config.yaml
n_layer: 8
vocab_size: 2048
norm_place: "pre"
norm_eps: 1e-06
positions: "rope"
qk_norm: false
attn_scale: 0.125
init: "normal"
init_std_qkv: 0.0302
init_std_o: 0.0
schedule: "wsd"
batch_tokens: 16384
steps: 10187
MLP neurons of a small language model. Each row is named by its layer, matrix (up: input weights) and neuron, and shows model dimensions 0-127. Each number is 500 + 25 x the weight over its row's rms, rounded and kept within 0 to 999. Numbers have three digits each.
A block is one neuron, or neurons of one layer that tend to fire together. After each block is what it responds to, as a language model described it from the Wikipedia text at the highest values.

L5.up867:499498493498492550505484477504500484491492479466553476505499517465530502461484494501452528489480466510479528484517473498530556462482494539539513497497516526518487494478510477533492492512479515445506522474474512517527464497488491506478528516508502535504468520525559529536511498513537506511537559491449539501463482494529517509485477535492524486511550492498487485473512502526504499502511
Sentence-opening word pieces

L4.up18:474502535520493464496503449503477469504489515526516480498508504528513532500506545521488489448489460503512493493504497512502517489516530532534533515487496505488504508532553485495526524495525513472476523503492493509460492559513527481495512487479466477496523497530493507515513504514430505483495507468509529506483510473535560488454496535460492482485523503448457541496450488519514488512508
L4.up257:497491502502477487518530500518484501478494515472503486486579497503518565495512498507460480479545551518456477499499478484485494481462528461535526501467516488516466502506511454484484473526468503501477518521516499528468504510503532463526515518519479488539518511500496446487489469523532477480486500488515499495512479484472521542494494482478518454460501483488513476536488492454495520502522
L4.up298:532508499467513494492498481528450534469482535509529492503500512480499516512483477515467491460505497525450490484458507468506493493473528484556510501491552507466529497501530498475468505478508503502520488462518488501474540549500495538468501530514522464486536535457499491508523498524523478522498514482472469481516517524488502472544479493471506522495547519499505521505519447511485533489472
L4.up352:513491512470515531461514503516526492546466475473485487484534525542477471545447454496507456495493534507498517500485473464499468477462540507523480469528475506515504456513487466552482548525513488486484511485469500499465492491519496493515485476478528529512490479508480493490516478521527495494522553502477532467499500509447511467483503521526505483518553486459467518515502462513517528524527
L4.up385:519506493526514497474511541522465537489491489477514474506536470518510506536527482575510504541512502479524471517493462492501516536497540491506514525502488525483471488521507472451491510501481525522491498496479515499466470539529521499496527519438449491524539449500492466514508498553513507512478529499509506508508492522457498493466495514531486494501532533468497539478509504475502451491530
L4.up621:495472494500511490506516484558453518481496485479562503476501513498524512487484511484490513489502521449502522487473505526459537486494582494514487553458514508481509477463488494478510487475507580517497517493498491483480488480513489516518465476490479512487505517526516460504490482530513485482525494513521502504529514561482507519516478523513513455496501483463534491470496526465525478542499
L4.up756:528469507500481439481503476469506509522491475511485482529520505489527510509543484523479453525460531496501527499510550506508536510523533488516503508496496516503501480500473506478536509495464516466532510510564446509514524550456500447498478484477487498454502475516514522533533543486491463513496485500496505514466452489528543524493547476506493481498533466498504549521551522501504501511554
L4.up941:486490460519471512477486528474489493479459490517523510496529520515486506492486494540510478505492504527461494486494493481492509490481547494432513491493505492521527505490520437485514488522459518511464476541486488531511501545510536517507486510527469493478496475538517551488548523557439531468478517518501498525463521515499500510450507469496505563512503518479491527509462508469526575505482
Closing parenthesis in article leads

L3.up123:500503482519468492478505507537514533493485486499538481479504493489492492523538507519477512497553457488496464530458535530533504480508538494511471486500484485484513509536515476516486493524516494510462470503477539547514474494492539497504519518528510509484475520522500526531518520451499499552502515493514497463483533538513534501512437464484442569482509502511483494510468488525535520484494
L3.up197:496478512530483505525469492490442493532484516522521487492480486503496530516523497544470477495488480515512504491513546516523497488516545494525495508501501519511432540485508515531510487480527519497532511459566495551542492441501521541486491529501545486515476508499502522508502530505520511530488479480477496550517526457491455502489505489523471528529482471484489451525478516551461496522465
L3.up209:516465540508512496486499468493481521501484504523503517510475547496483463448497485506497512487506485518481523499505488464548508539485509489473533460505441501496536535575483524501532455509565479457484509502493504503498505472461518472512477498496537490485517466474507477480504579491526480477494498514518498516484487523529471480477461488520519464496498474485506494505500506574497496493499
L3.up483:515497505457484499524469520561492484533510478516504489525536496462501536523525502561468507457485468504511506449497487519552484485476536485490485528494470525521478447513492473489480479493493524468466505524486493484520509495513489493457522496496504496545507528479501510533546493491486483500494552502459555497480511485531566514475491447498530499499477493490530456497483497498508521523487
L3.up814:465500512465496540518512531504508494522484519560495460494530492508466521477516442511475486478529551473533502508503520469509556462497555484546492483470472501461501537526511511546495493526497500483531542502491501459492473548495527502483461510501484518471507484489481501502513523472493471492502497515474479484533523493535495499494514504510484500474478511461517496518451502489503476491473
L3.up955:478462472496518462481457503514499509528546520507502485521518520465542509543502471499478472504496487481464487462479512499509538516483531522534446496504510509470480533484501508484459494540477529488505524518478461457508526495477517496456517553526530475474486503484540490504504514505497488438509506541554479535481471508463511550488476483496537477474518514456522490454510455529513529481508
L3.up995:522536453480495510504448504470447530455498484520482436503513475528532521494535454522511480466506489477542475515504469541484530473528503476537483479530518520463490498537494474473512516508550540497485529514473510510526519514516466494488499505507509538459461566501502497454530526475516454460490501516514518512525522521524469477497490476480509507469505448528452465512517497579465454500513
L3.up999:505481493452482507496473489514549490509502476446505480478494535507453485493467485453457490518505505532528517516507555495536522511500512497509455509520538496522504487493542516523469469514463508530482533517510505517510485557520512482498539530484554516505493498470496514502477491492483473512512493484488509495518512482504508491516475477461492494525500492529545487466476520530448563479471
Fragment after initial h

L5.up534:562541512489464445501520494508469461500547535512531561509527495455499512504483510519489515505476466527488515474518457499477497513539521484508497560511499478453517494503481521482517487525501520515544503498537497481512500558492506499480543492501500500503454516489492507512508527462490525468481468457508485513540482511516469479464485491466495527507513548469548504511517457560518482482490
Mid-word subword fragments

L4.up1:477526504532521487480491458517480528501473454512478494506504502521494485547478519485504497537524472513499470486500529481521519501514509487505490519482498476464484522484505470543531512485527474521544521474498512500499496490528529532517484539523517528523462509527512489532534541496485538490521480460521503501514474469469463479444542521488475525518479485501510512499504515518543502512473
L4.up179:507517481526512454500496485532480507502516471520465498490555498501531493480498520513483485496505524516494472464486523434521522491494519480516468523536527500545533452496497458492520488510535538510457497480518487514507536471527518467494503431520535539516490493538470463513493488480454486521497483535494534487568509521474569516512480459512506532528493442520485510498506512523518489535506
L4.up182:491530478491481433507506486545500505500513472533522520514505540494511517508479470462534506477514500496488459484544525514459485507550537529486467501494517519484502474485502519485471477464500479517518518502538504479503483523484483501485512506534474452524495477469437480488540511488490483556537542536535543520509481483504487487500473524498502520549539505527506501490485524545511479499484
L4.up184:525504492509500505471525462536472495518485484502501477534535552542502505531501510505524466447490457495476489447469484489485477536511509538508473511489479493448505504496491485469575510485506514475522488494449505538492532478487505517529535511489461474498526422508498525497517515528452481537480515477496517515503487490466488497518466524469517515493498506523558491547534510524548523477506
L4.up261:485531452493513504473514457530485507449505477527509498499507496497540514531498534508532528487568500463486499470482511500445519516541504476495530553498525515476522522496517451475551510501539498481468502482492485502475525500518529529534519508524473498503491473551452513491529513508483472491482465521501516478531472493459488517524482545491504524511532519517536490500497487491516517506496
L4.up507:507511471477530505494529451477485547501483515466510503463523534518515526494495482512517560503511488499483483468496492464501468511464498535481484525475518514495458474508511485498533551498493473462493504475508490497512545494503497497507520512513532493447514482498510490502539492497461527513519477502447534563548541478480491564449502508491448495486540481487477500459517496518513494506474
L4.up549:452524489490493515509538495498505523489492492494492482497522532516516508476490484481495482507475506497495523502514493509502523530504519538498472480484536565553480488493514494518539519495543512498500511478486482429452546528466499514505513487518461527506490507555522497526480480513483466503501493510499565480530510518493482498518520496474538491514496509520486490530448483493468519467486
L4.up887:499514459550515495476480479524528477542504513461533536492504486495495480529454497520500439492498517467471547516495467532500496520541493511546481463457511488502475492434509480482503502518505506507486495519533485457494493482516513509469481521479511509520505509520481498462528513486489472490500512594501500487465474495462502529482515491484485499508496457514486464537472528490541504528487
Word piece after prefix

L3.up111:493522491510534539482484508547416518488520495511513540524540489528474538547478484463492560495498513501437549509500468524501498486518497548532478483500484501453500497547500486473509467550496512485491536501500485499498521536490519493529542487471494515497504477450491521563480478473519517523443494486512538493532477558511482463525472506493518491512485485475506515556521493546532526505483
L3.up180:552504496500529500488528482520514486484453508526554529489498500501476516489523482492489505521516520462528511497492477491511497506433492474468492532505485506497489524533533478539499546512506500517455542491472494520532466487516477515507529451460529466496492528507527508499509488529473531519512500501503525528474534488438498499516498524526490497545490509485517509501454488520491505479478
L3.up190:498510471530513508501453473512516519504534530539533538494539521530463510544526478466527496472476493480461495522475508506517472513476477454509465522503477525529447485482496464506484498467524507464492539474476495480536477482529525496547488493509569555491470476500514542523533487508521535524519440472500540508514478500535549497483510492517462498478504545483493488528490493532470490505484
L3.up253:488511509511495507486523560491527481536527488488491534513528492521523506500467503490507517502477500471497566501489515509491480516485481516516508464503463530478461541491500515508499442500525521509503548538474485470486489533518478468503511441474484514510483476457475534465529483471525521482455460541493493500501516504481487501507497545437515494528497497502528559522517496504454469465499
L3.up668:520478504508483514521544462541501495500533509550507479506543512530492511495494483519484480455496491525511503520471492487479485450522532509523485490540519558532510515453502484488483548503492522509452526484517501445514534455493468440467468505549535526512539496531519484463493492501457488533490500547514558514509495482495536459473483492494502533535484522456542441485519467517504520482545
L3.up834:536469483497491507516513513484493433500498523516524493496555480510530516490508479480485514521482509543477473521511487495511485535545480500490546550478465552525507500491477500498531460496481539451489513529507472513502485518518495454524497515501479474469474529505516510492495460514500527507512452482481502439447489483508505504540502502496488478484502546476531520496427495542483502544494
L3.up953:506492493497514524513463452527465509451511494489515498493509483532498537494484489489516482475534487518436499488483503461511505514466527516534538506491491488514515524433510513502551508508484525491508497456544524456489472502512448526479470492511496457500465508458488465484513498488515513493482491513503545458494510479484515495499476472544495485470540543519515514516552441531549485532520
L3.up992:505480474454452523533509463504469477460464491530539515546516560516464514491467482519497481485471485450464475485497511522512498484492495501520463498539517490499505463490481462524453466487554519500453467516458504499520455471527498534455536521487473514465488477493454480510518509462517485501500532511506518482524523523493475521458520535503493527497502500468455509514517473488472512491485
Word continuation after l/L

L4.up112:488497520510499469509462498547539522494506492507558555516490528458496482544516479484535492505459504498486480531490469527516493554496517480496526485484507522494463509465527478520539502493509496508537506490565489481520478526534497472500541526498480561514467501517504535522476511497477526499540464484520518488520433473509474518490525507497464499492508543509483484473513471453521480490516
L4.up278:467530517515468494534490515529517499494543537518508465498529499498482513495500467510514525485497523477519487536467521474521554500500493506454507481485547536519544549504503489527464484487496501470485501515465547495494466541520491461519499495484479518465458495483474492498526476490473457540499516448499491477505498516490506493483521503470464454480464527489513502506521502486494510498429
L4.up512:493528440508484490531518492482499508480531466505475481505475471519486509471504489459519503477503472517488492506480511533534515461543495506502548485496430487476511491498522507536544549513504462507472516497521489532497474526521498480504527486462516500514455486476545490447496461522483537548552484485473498474487482505462484508506522496497491503506524526482496534530526502477483479509457
L4.up515:523495535498518501503479451506526533464504516471509548485543447515508542466487507499545530476502496505490500483452517491506479532513501486458516571520494514483496489490509494521529498495510527487535483505520486507470540513485513470504465443477467511487471531462518503503489485530474486480505469505513537476495466549473534524483528529476471508547486492527492501525519496497465506505509
L4.up575:489545526539486479484509450499511480496506498534528513507455497523462505516492515498446537495509497498465485494537494490488496508492502499504504505517470522523506519527483489493535495529461548520534497484472470490504525524510473475496497434493513571534494505483488528486483467507472497493493463500509508509486530515524475503487479502498521499500520448530482520499540540509470497538509
L4.up673:501536469488532471506518529499490529497512522464526524510477483515498524511509503461499540510512518450511477500472461521511499453524467491459490491477479495510488482515477477510470499501484546548523485580492487428550529531505483487490500535514501526461534498513495530489478465506487494488469463513471494480462498511545456458511464481522500499518503434477494469488500499531470518467517
L4.up820:484484491529498451500496480489510512487547529474485494517529456492484565505479481477470511471484525502489533531554500522490520467502500495488477514504514490472495494501510503496511561507484515534504498505465513461506492508545516490505522462467492499505516490517529490516517513469505476578488532458499482501492540556492511531509500520500503492510509502477506495497501455530517515495494
L4.up962:472531550505477481461522492502508501527506505514540479508478500501481481492497492493515557478499438491521523491495460513519510482494543504474482502518468535496467473523506506532518525491489521487469517518498482491469507472494513488486493511489510509490466498433468534536468479525487441465546486478487490487504509492455467488519522516467484514465564519484466503523505515526443503489540
Table and infobox field markers

L3.up120:509496496525508513484449470492518463495478486481522537540496471481488500530504495504517566456510504510483532510524530442515563503518554482476473516518503545505426572502483534551476510533459513489479480511459493533491512517499538477513495474506506497499496509499476507494503494546505530495500511484501530515465475537501485494527532503501458553506502504515514495546503529500517474534483
L3.up232:481494491520452543540501489538507545494502501475550532472484521499493504509494463488476511490460464516470487499483479513519466471500514488480486519499485507499464560491469478516482525506527523484455527520488522511484505478470545504540487475444519534491538520477483515482462451488470508484511516507497571490514495536519511535480526509522470524540490513477475494478462529498481504506512
L3.up325:507531467519538512513472484509485533468496485468508519514544522510498523506507534490510524508530497511508468497479523511577488494511507494538475449507519546488505521472540498480546523497498492486507522503449476478522513487477495491517491509505463509461488524500477472521505503507473525492495486471504530490475523517511492518502461555485526522476492458527512507479497508518522497485499
L3.up484:508496521487539499536492489524533499482486478469492549454492532505538535495481493460457487488489526482501503511482537506457492568494501495498462496511466547503525551486500459502465527504530540499534521460502515488496518505496515497491507492454504503507535487481495455522509493523507533501508520480483475458506557486502470500507479506489487502518467528499474473458498517483472500478493
L3.up661:485508511497507539499481530461506519465488533484502513512461467498490480519488549494553512489534518491525494508503544485528504510535517500497520529538461573488522521492500458484523523525469555454519536455498513503463535512493497502512496520509462478486519475528483507455487500527512515510505535498502496483497477512468517501472492494514486478488505501520516493514502546511498456511482
L3.up832:478527498496481519482527500549491434501509532461511531513530511492526490473475556500485501535420479477508491461517487494510512488493541467519498527473464505512509519477483514502476517536532491498452465497542508490511523522499539499520486521498479511513496558481458482499509452503540497502479525478495517482495490499459526511514558510506509495480540526554499494521501477480535479516491
L3.up916:437525497469525543477460494546519549503460519530520495503473466451488492456444500498483517526506485547490527534519514466515492491520487516506517479517440503518524512504507488528536462514515478467471510493528503447506522516534506525501504501535503510457497494530499500529500569466497520469503562509451494514525492512509495479501510493506459514466501492502508514515511486492493468525470
L3.up956:474497494480479520486462519523438490532534498473492505473456516490480452536505586506484513505522530483502499480477528516472495499517532546537479527488488451531534511510526540504517492487508509472485478486480503489461523497537515509511514522460496516494500510527493501489490509511522504464503486512503507502511515471472507480507521459487493457471506510531498500466497546452474491517494
Sentence-opening function words

L5.up387:554439498473497521535527488474495461483459492481490510527494491495540476497526506477510507497519523519505503521506512520532554537473492537480550518482506480527517490534472455500519504489452550518478481459489531440499456567501518522506477522483473518495482532495479544482536535537491497516499481468526497500528532522497498565493523500503511513529525500526496498512494518516481528514497
Phrase-ending punctuation

L3.up388:548441497486475471519517496491511506539461518506473533507469530508527533502532499519539488466478499514499517492473536519489528496448460495513506474506484482483494493513527495538485485480493482507494500480496538437549524543510521490504491487515453524505520524487469504501544501439481464494476463547519508503533462510456474474507512486483554490530539469475508488519486498551452541505515
L3.up601:488465501514453492483461517483496430530461530482502507532468493521535462487502496479496488523490500514439451513514491518480529535508457481502499505509483477481510511490494467539488541498465514562477499466497527492504517517463552519485488518502505487457517502530479512504540526501479452483490497502529512502535522484541515497518489515497510459530548498492488507539488431486456490489490
L3.up621:492511517522513468487526528515534455528475473519535503502488508512523521464498513490546470538472511478416500501498508540519496531520475499522516559514451493469495519508474494496483480491472552548447502473460536496497485516494517523491498501545488506498502516506477487499480485465476484521454490496505538470502487535487505503480495502511507496468552473506500527506487486549441505469482
L3.up655:513510490523493513495517516461487495525502505514528460524484461484489510467513522528519516496489480448446479513508480523467492536517506520499515493466462485483503489524521495496473488493475484529495518494512492471514522559466545489459499505515498495488451505522473481474524501459483511505477481479485522497531522512515485522515477520447516542517503524540502518483458523533520484506442
L3.up704:499455459518473476484494518509478512510501510466483493503521496513526528550481500527489512499487524489490493480470478453457493502539526539524547514516487495505477531528502492521471479473506509565502478507489474484544527493510527463538522487473490543486494526496507476514529493478491466546517489517497482574518524473485469480504509454496504485492466503484552524481456485537515575472497
L3.up737:495474551490488503499500497483501497501477529498511471500547455530500440520531548489486516485473524523482491471498507469502495485510517529517509533509499542504485518524510486510507492451514489477464471472454506452489512536492465468491483483497492502496510535477444513524492528515502511533431456494490497533471469527485468533499521496479484503520542461460507523492506521525473513492520
L3.up741:484469515517434479507487515466452453579457507491485497494461478506528478480487505472498499529512486503462468521513493515519512537517452469508519477511466487505524509517500478533477516491486538561461492460524541475503508566484534521493491529488496518504499511508471501503554482479469503526475501515513530499528526529516522514516496495520508452507553497517497517522480437495457509487499
L3.up973:515514458513467468523521561519478467512490475484510510548521501485515480479510518478503483499510503481459499499536489511499493489507446478512497545522497475494501537536500457526483542474529507530473487442503567476490493512472525503483489447505519512516476524524489481505496569500486483516470511503490581511511502513500517501518469519484523519481544476528515512500487484495473499508492
Paragraph and row boundaries

L5.up655:455493466523512469506502516537501514494510472479502497531530512475545496431476507514495513490518490476476505533531468501497477494494482492472461569465479493525534498507533476493502547506467500493546513520534499504487482518548534523489465491480467506496488470486469555516477454507504490502513542480511503485519513496500507538523508546472471458538493534504508487529517480490489494517504
Wikipedia table and list openers

L3.up63:438504501485516501451543475474486501522543492499504463523539495491494500505572540523523477486506542479536518467528508535529488486471530478536431523558498504483518495501502525484516528465533514547492486508494513505492552491504436530499518531514492500502486470524483531467468504529479503493504506536508499551512486457524463517534502474463489486491507476490489553511517518513509481500506
L3.up91:511514491502506512492527496500528486498505507564507511519492491512456460490475532507476462498462517426520566457490507481511458504477514513517494494509487503456461580517489478543504510540482477507481490534468459516507552521479522505479491515515439462531494529520482487470536507493548531492523517482523485467488486524468506516493517526497511472533512531528515460515550483475522483489498
L3.up315:479538449494503532466509473498516500538539494534495457530505492521531500514488494528512469489478522460456506485503522457488486463495506540475499462499492478480508474430539475505546520490531505500474522506459493533522506508484480511519497545536501505476481491521477480478512507457490527522508510510533534486528533472496479543510518498498515526496530490504530428475564491486533497487503
L3.up380:530543466507504491483498506494506509511493492478518492499497492537567529487499515510539498511500467435491523521469504538494527449520504491492510481512476514490520497488479510547523434477515519505506508520482564512527533490524506505511478478489480488431490538525544513545478469538478494450507508546518486513515490472547508524456522500545504510549521478499499459490456517508536482504495
L3.up482:515511488498507471490520545465510494501489509451492512509510498489517481490499486490502501532508493508487508522470515491486490451514538468554475472530512502504442477459497522503503499469510491478515538514516488523517567503469532471498562520478476526474516544521502552423553500493490490530521526493493495516489481492496475498508544477467475493496485482539480509513504507485521496528532
L3.up629:497521472495526506489538482498482501515517483517497552536496499522517459515490517500477431509473489504488530512487447494535499510512508520493495473555500491529456475481532510496505510521499520532492520498463537496512498531522507481517513485523540482515517444477473461465473512499499479488520512452495510534528518510498520533494503529484503502466486517484517523520516511498497432487529
L3.up788:491533480558498499502498521518506503499544496513489471470559430553468505510476487470545510481487541547506475466472522504504484483532546497494492500524490488475525468495492486517511507479483488518542479502493465489545492518485521490491532507521484511496522459524485489480490471545511535530511478525521509519500513520492537523510507526484536506493441537554500461471513463535516507521503
L3.up804:447533482474504469456535512467522512562511500511489502518495519478515508500521548554523515483492477489514507498561505482493506494474522525484496509455515519504471553491482543496527532475455516481512555476459490513522512457476512474473500524491496499511524534497478526498502522542481530533476521504485476520499518526479497536508508459495536484495503460524522498478525501494496519498466
Second piece after initial letter

L5.up728:487490453523496478496488470520498523466491481530471476511549497572469503457497491535516497523486493489507479462460473473513498497509490505518535527522491510458482491508509453498505500520538519497451514487475512469467538524523518538484507496507521498481508492508509521461513492531498527480497527475490528498518442491502517519525518564490511516494485484553530478476525508498489482515498
Mid-word fragments after prefixes

L4.up84:514476454523509495502453499524537531493492472510509497470563464481524490494497490487488552474471517499458522492511522519504495474551444526528452518493493499521521515529500521494456470513487544456498487473525509510500566503509522515551490497545502517464455446513544479480491518524430512513497537446492526501461495496500462517460508510545539512519468490512510511471519536496472517504551
L4.up275:464520493514506516485461491486482486494529523491501496485484481525543500520509476494478542507519500499484472512497527510495489452492464491488489499524481474525539475516519471496483532469509507505469485464472493500476503530480532470466496492507501476500518496494493492501510464477474513454489463485469507490498496543567467489528483532458504471500536490503474480503499528527490512504511
L4.up409:445501477536476547498517502517494508540534448500469512491523456479529475499515527521487557482468552516473527527539502452483496457504522463510475512506487468478479477509471467474509495481484518513488521494522534485511514475496525526492530500509535483518511500488542526508473493512492503514499561517486504481447526503526468483450482517502478503501466468504449483514516535451531514566516
L4.up453:465494463506486481513499545535470514509484511485509524494541487479507538498530530521489510479478522488465570517484555533529520467489530534537507525514484538477471518519477470503486461490497547485492503501480493497502516489497506480530532490478495507468496520459521460494501491519507486461529505487495524518499463482496469491527495496532482513521485527513462487476521565482508471513502
L4.up470:456531465498495478523489522465482511478505510507477525475478480480513512459515513514527557513490479506497518516454509508516549477508486501507507527529459496513474554544526470503506503483524504535486517521487473527526446500500529471532508520471506516477522499494509450523507508475489511481483460502513483514502523500466503502500484445463544511492540485458505476570497526527473461525507
L4.up605:439489474477474517510479447498553529510505524501527476497507460514476485500504514456467523501506497474467555490524517516559516462506513495517472515532448491500504473531519528501513466511526542484496476514555513484484510519470489528508499500511493497500524516482470506485504513481538470468522461480460493514527458493512485545514499504514518526474522480522480490504529528498511465494475
L4.up822:454492498497522559533485492473516511518503454439485539514506454504520520455516505484463546498483535531517509468503511527529542466503518495516497478493484485454501582503523504498483494485487498458497524460500488505489440538527533541484526464506507504503498471525526493529510505514472483487537475501475513512500474513479485496519475520529491536487522439538427481529491487482478499487484
L4.up1005:454486505524538562500475505523506495469505479532495550482500475469498493504504447480512548489481535529496586514461499515501516499480542558513491527515494486495521562467485531515488484496512510529497494490476504537500539519537512507480483496416472514488528489483467488529489509496478513500512453491515564539469469503521513525504504486532506512500542537483504502490508535448518493524528
Sentence-opening word pieces